{
  "hidden_size": 256,
  "intermediate_size": 768,
  "init_std_up": 0.0544,
  "init_std_down": 0.0,
  "optimizer": "adamw",
  "learning_rate": 0.00147,
  "warmup_steps": 336,
  "decay_fraction": 0.909,
  "max_steps": 9507
}
MLP neurons of a small language model. Each row is named by its layer, matrix (gate and up: input weights; down: output weights) and neuron, and shows model dimensions 128-191. Each number is 128 + 32 x the weight over its row's rms, rounded and kept within 0 to 255. A neuron's up and down rows have the sign that makes its largest values positive.
After each neuron's rows, "fires before" lists the tokens most often just after its 100 highest values on Wikipedia text that the model never trained on; "fires on" lists the tokens most often at its 100 highest values on Wikipedia text that the model never trained on.

L10.gate346 [ 93 133 188 132 114  60  93 148 158 101  96 128 180 123  91 139  78 163 131 138 149  84 137 124 155 104 121 203 139 156 143 119 106 123  99 129 143  91 183 122 106  49 139 117 151  74  94 101  93 138  71  95  73 112 157 187  72 120 110 176 144 140 116 106]
L10.up346 [176 166 130 134 185  90 222 101 110  88 169  73  91 188 137 145 115 169 155 129 106 118  97 150 170 150 112 151  94 181 115 102  92 173 144 124 155 115 116  76 147 122 129 102 128 105 180 148 175 106 134 163 123 141 168 160 140  81 109 127  90  56 128 161]
L10.down346 [193  87 106 164 119 143 108 155 117 101 150 153  95 127  99 120 137 158 172 120  96  71 117 152 121 166 151  74 121 102 148 166  74 122 170 127 145 136 179 147 165 157 166 153 116 197 122 160 161 147 127 106 146 167 167  99  63 103  97 155 127  98  97 216]
fires before: "\n", " |", "==", " =="
fires on: "==", " ==", " election", "|---|---|---|---|---|---|---|---|---|", " Candidate"

L13.gate682 [ 89 158 161 110 110 107  60 214  83 139 167 124 155 126 176 123 134 109 139 145 144 146 129  87 176 129 162 124 187 142 104 177 153 141 127 158 129 112 107  97 102 127 191  96 198 131 150 107  96 135 115 119 179 168  65 141  60 127 129 161 147 175 134 179]
L13.up682 [119 111 157 110  98 138 127 158 147 102 158 153  75 126 144 116 134 197 157 157 118 167 123 157 173 120 115 121 125 153 148 121  49 126 147  93 106 100 121 144 112 150  94  79 139 144  79 105 120 115 119 127 169 156  92 125  93  35 151 112 141 165 117 171]
L13.down682 [140 145  63 128 110  97 145  50  56 133 155 208 121 105 132 111 112 133 140  87  98 108 131 117 123  85 118 121 109 104 160 133 147 124 128 117 132 129 128 157 163 128 164 175 174 255 185 142 136 136 134 111 110  78 136 177 153 102 121 126 138  94  85  58]
fires before: "\n", " He", " In", " The", " It", " From"
fires on: ".", ")."

L11.gate244 [157 124 176 111  98 129 182 145 114 193  94 149 104 127  96 112 108 129 125 107 166 112 118 135 138  81  53 144 129 147 122 153 147  90 113 170 110 152 130 156 105  81  77 137 152 131  98  84 101 128 127 109 111 132 123 128 167 131  91 158 216  92   6 115]
L11.up244 [158 195 176 139 171 149 183  94  78 135  53 109 166 138 103 133 120  68 130  98 113 115  79 131  71 104 118 119 178  96 132 145 147 128  99 108 143 187 169 100  46 125  79 147 160 142  81 114 123 166 141 147 100 159 163 126 146 148 130 146 165 156  95  78]
L11.down244 [126 130  88 153 117 136 155 149  84 128 121 145  84 114 126 104  99 124  88 161 142 162  96 131 111 132  86 150 120 113 171 108  85 135 151 124 136 127 113  95 102 150 143 113 177 169 140 157  72 139 137 104 112 112 159 134 143 156 170 133  88 123 163 136]
fires before: " 4", " 3", " 2", " 7", " 6", " 5"
fires on: "|", "\n", " |"

L12.gate527 [128 136 125 133 120 105  58 203 105 215 138  81 192 104 171  94  84 136 198 165 124 107 151 117 122 106 215 114 113 125 154 164 127 121 128 110 117 138 115 113  88 106 148 179 126 121  95 116 118 216 121 131 170  86  83 117 115 122 106  98 135 139 172 119]
L12.up527 [141 163 106  88 179 103  58 132 145 135 118 130 126 204  93 103 143 117 122 171 116  99 111 150 140 130  90  87 125  77 108 126 165 113 141 129  55 148 132 172 131 175 123 121 142 157 176  81 100 107 148 140 141 169 147 132  67 161 177 112 194 113 119  71]
L12.down527 [149 134 192 129 186  81 176 152 170 126 123  81  98 142 109 127 154 129 136 104  52 154 139 107 120 125  67  76 128 110 111 120 143 101 139 144 140 139 149 109 159 141  97 112 112 116 130 121 181  98 135 198 141 111 179 123 173 112 122  82 124 176  93 104]
fires before: "\n", "-", "|", "ugg"
fires on: "\n", " the", "pl"

L12.gate725 [142  79 215  90 108  97 129 172 150 104 167 142  61 138 141 132 130 125 145 175 112 153 139 121 129 148 148 173 136 193 116  78 104 159 176 120 125  78 119 100  73 105 127 118 174 126  86  34 146 161 141 120 122 175  84 126 143  83  99 143 103 150 145 128]
L12.up725 [188 159 149 101 115 134 156 119 159 156 185 167 109 126 122 169 121 111 160 112 136 114  92 143  80 140 130 137 163 122 115 149 104 143 123 173 101 147  83 118  84 120 151 139 117 135  78 115 110 138 126 151 126 155  98 126 146 110 134 159 162 119  90 151]
L12.down725 [106 110 107 162 142 135 126 109 100 145 152 242 168 115 126 177 174 142 177 127  40 143 171  81 116 115 181 155 132 121  92  74 107 102 132 145 101 115  84  88 179 192 129  88 135 114 166 130 107 176 121 110  74 151 113  98  54 145 122 127 107 145 200 122]
fires before: "\n", " He", " was", ",", " At", " In"
fires on: ".", " It", " after", " which"

L13.gate462 [ 90 111 153  63 114  97  76 189 105  99 172  90  96 113 113 141 126 110 166 161 120 197 131 134  93 116 106 172 132 177 130 120 122 101 120 106 122 100  75  48  56 129 183 151 112 161 127  78  96 113 121 146 168  77 126 109 156  62 117 200 178 140 105 119]
L13.up462 [113 154 142  76 144  89  99 111 122 132 118 139 116 125 185 106 138 129 120 195 110  67 105 144 152 116 141  93  94 112 151 170 144 134 115 115 124 117 114  72 101 122 151 147 133 105 183  79 203 118  75 111 134 168 123 119 161 114 167 166 145 105 137 160]
L13.down462 [145 131 188 180 199 137  87 102 101 133 151  96 114 157 132 133 128 128 136 114   0 152 157 120 125 117 137 131 131 133 157 132 199 149 119  96 127 155 157 106 154 131 112 128 139 114 155 229 156 110 118 184  94 126 128 125 127 178 181 106 106 172 163 125]
fires before: "-", "\n"
fires on: "\n", " the", " |"

L8.gate200 [159 148 176 170 146 124  40 177 122 144 159 112  64 149 110 104 114 106 128 151  97 163 116 133 108 165 117 134 173 106 143 150  77 138 186 149 120 135 132 141 135 140 133 133 145 150 105 154 141 106 161 143 120 100  90 108 116  85  92 116 127 162 115 144]
L8.up200 [148 182 117  83 123 131 111  96 119  39 174 114 150 157 186 140 158 117 151 113 136 153 171 179  88 145 116 169 114 172 145 144  87 138 169 136 123 138 134  77 156 157  99 137  81 167 159  93 115 113 136 152 111 214 178 138 146  83 108 165 125 112 156 103]
L8.down200 [150 135 179 136  95 118  99  97  99  89 148 245 131 114 157 119 132 133 142 116   0 118 154 118 142 152 117 144 121 131 144 114 178 130 134  98 155 139 142 123 150 159 121 154 136 177  73 148 118 115 131 149  97 131 147 118  67  93 134 129 156 208 163 149]
fires before: "\n", " The", " It", " He", " In"
fires on: "."

L6.gate324 [120 156 159 128 117 113 108 184 132 164 150 106  81 153 161 101  50  68 152  80 138 132  69 200  80 135 128  91 136 111 114 135 144 149 154 143 154  88 143 139 124 116 130 154 185 118  47 180  85  74 155 120 192 152 112 120 163 146 121 127 121 155 123 183]
L6.up324 [150 108 167 137 137  91  52 161 107 180 156 174  82 122 144 119 143 136 160 193  73 111  95 170 102 117 136  63 141 154  84 144 127 174  61 119 144 174 161 131 132 100  72 168 154 132 131 176 135 141 156 136 147 136 138 152 130 120 145 130 131 106 197 133]
L6.down324 [118 112 168 138 181 144 132 143  76 129 182 177 175 132 140 157 133  91 150 151   0 112 156 118 167 126 125 104  86 130 132 135 152 142 102  96 129 161 110 103 151 152 111 126 156 136 111  87  93 126 148 184 113  83 108 113 150 136 137 125 138 133 100 156]
fires before: "\n", " The", " This"
fires on: ".", "==", "\n"

L11.gate755 [132 111 175 130 103 132  85 143 143 136 110 165 123  74 185 112 147 124 153  96 106 117 149 147  82  84 121 129 149 137 192 136 144  99 140 136 120 129 116 182  73 121 129 146 126 183 122  92 114 125 163 109 110 157  99 109 133 137  70 132 211  96 116  94]
L11.up755 [123 155 104  95 151 133 134 138  82  98 134 118 152  43 105 108 179 130 155 128 144 179  94 161  91 237 110 156 146 165  83 165 109  94 148 163 175 147 123 142 171 167 127 148 148 101 133 157 123 165 142 172  68 151 187 140 132 163 159 158 177 152  95 104]
L11.down755 [129 148 107 129 125 105 131 152 128  49 123  33 101 124 142 121  96 101 122 153 210 124 166 193 115 127  93 155 118 165 177 129 127  87 156 146 174 128 136 153  95  99 145  71 144 126  89  91 147 106  95 117  63 145 151 119 190 180 119 147 132  86 103 150]
fires before: " 4", " 3", " 2", "6"
fires on: "|", "–", ".", " |", " than", " over"

L11.gate632 [122  97 182 165  88 106  69 137 171 131 173 112 156 145 112 125 158 162 110 132 119 142 170 144 120 150 137  93 175 117 149 155 147 128 131 148 131 155  88  50 108  75 149 151 165 138 123 152 106 152 101  71 134  99  99 113 139 145 141 100 121 154  94 114]
L11.up632 [ 74 148 132  89 103 144 116 118 144 139 174 158 107 143 183 169 122 107 211 115 148 144 187  79  92 106 161 108 162 118 129 157 211 111 146  96 114 162 126 158 157 131 149 119 116 180 138 198  86 173 135  80 172 171 108 153 144 136 135 106  83 191 110  85]
L11.down632 [109 158 165 146 129 104 103  53 118 117 156 187  94 102 109 150 133 161 149 126  72 166 104 100 124 104 209  72 147 157 142 118 126 166 112  71 102 139 143 139  66 120  95 147 114 172 171 121 113 102 132 133 109 164 134 141 137 134 118 116 143 199 137 103]
fires before: "5", "0", "8", "7", "\n", "1"
fires on: "."

L13.gate329 [135  95 200 121 122 136  55 159 120 154 173 128 134 134 135 129 123 142 134  52 111  86 153 147 155 108 161  96 148 126 119 135 106 131 122 124  99 126 105 114 168  99 176  83 200 131 130  87 116 114 118 106 165 144  91 142 131 160  63 117 158  63 123 166]
L13.up329 [159  61 156 155 193 143  79 108 107 108 237 125 123 129 170 143  86  83 150  83  90 134 188 141 151 167 111  94 119 158 119 110 118 143 113  76 131 129 130 123 124 185 136 140 152 170 103 133  93  59 123 163 178 150 104  55  95 111 104 102 141 151 182 164]
L13.down329 [146 141  73 154 114 105 162  78  40 131 105 212 133 139 118 130 137 163 134  91 129 130  96  89 120 131 124 147  97 123 133 129 108 137  98 112 138 135 159 133 150 142 130 121 112 233 143 156  86 150 114 114  85 118 155  82 133 163 138 124  64 131 156  66]
fires before: "\n", " The", " In"
fires on: "."

L3.gate713 [152 135 165 130 122  89 122 104 107 133 149  97  75 102  99 105  86 172 161 137 143 128 110 184  99 109 153 114  95 135 195 201 213 154 125 123 157 165 149 134 101  79 126 157  94 119 102 136  82 139  75 170 185 102 109 123 163 125 151 111 134 176  94 144]
L3.up713 [157  92 183 174 150 139  79 126 140 113 129 107  58 136 141 160 115 122 116 116 137  75  72 139  62 157 148  97 117  97  79 142 145 171 126 106 103 146 140  94 102  87 124 162 170 144 148  98  54 115 118 155 112  93 125 165 169 151 152 163 139 126 104 101]
L3.down713 [131  84 148 126 240 175  95 107  89  85 193 131 106 136 102 146 139  98 118 137   0  91 131 107 102 136 163 116 139 149 125 146 164 142 112 115 159 136 117 123 141 145 134 133 118 181 136 147  50 120 103 220 113 149 132 152 130  94 159 125 136 144 133 124]
fires before: "=", "-", "|", "==", "\n", "==="
fires on: "\n", "=="

L6.gate592 [152 134 163 187 129  86 117 183 148  98 188  98  83 146 125  61  69 108 201 138 159  86 120 102 141 144 156 114 143 183 162 119 104 235  97 154 101 190 169 175  85  92  98 148 184 119  74 130 131  96 141 106  97  81 123  93 117 113 122 184 146 131 171 196]
L6.up592 [114 125 166  96  77 123 149 125 152 109 132 127 121 156 145 102  88 137 232  93 104 126 154 111 153 120 108 171 137 130  98 184 119 118 119 119 132 122  32 120 181 119 149 141 133 107  85 137 158 145 103 145 117  86 161 177 130  99 142 123 136 149 168  99]
L6.down592 [126 124 125 113 108 113 158 130 120 120 131  96  97 141 148 113 113 167 183 134 140  77  68 141  95 130 119 159 174 125 133 158 108 154 121 118 117 102 134 154 138 134 104 211 151 107 114 147 173 116 171 119 107 195 152  91 102 134 153 111 113  68 149 193]
fires before: "\n", ","
fires on: " ==", "==", " ===", " I", " 2022"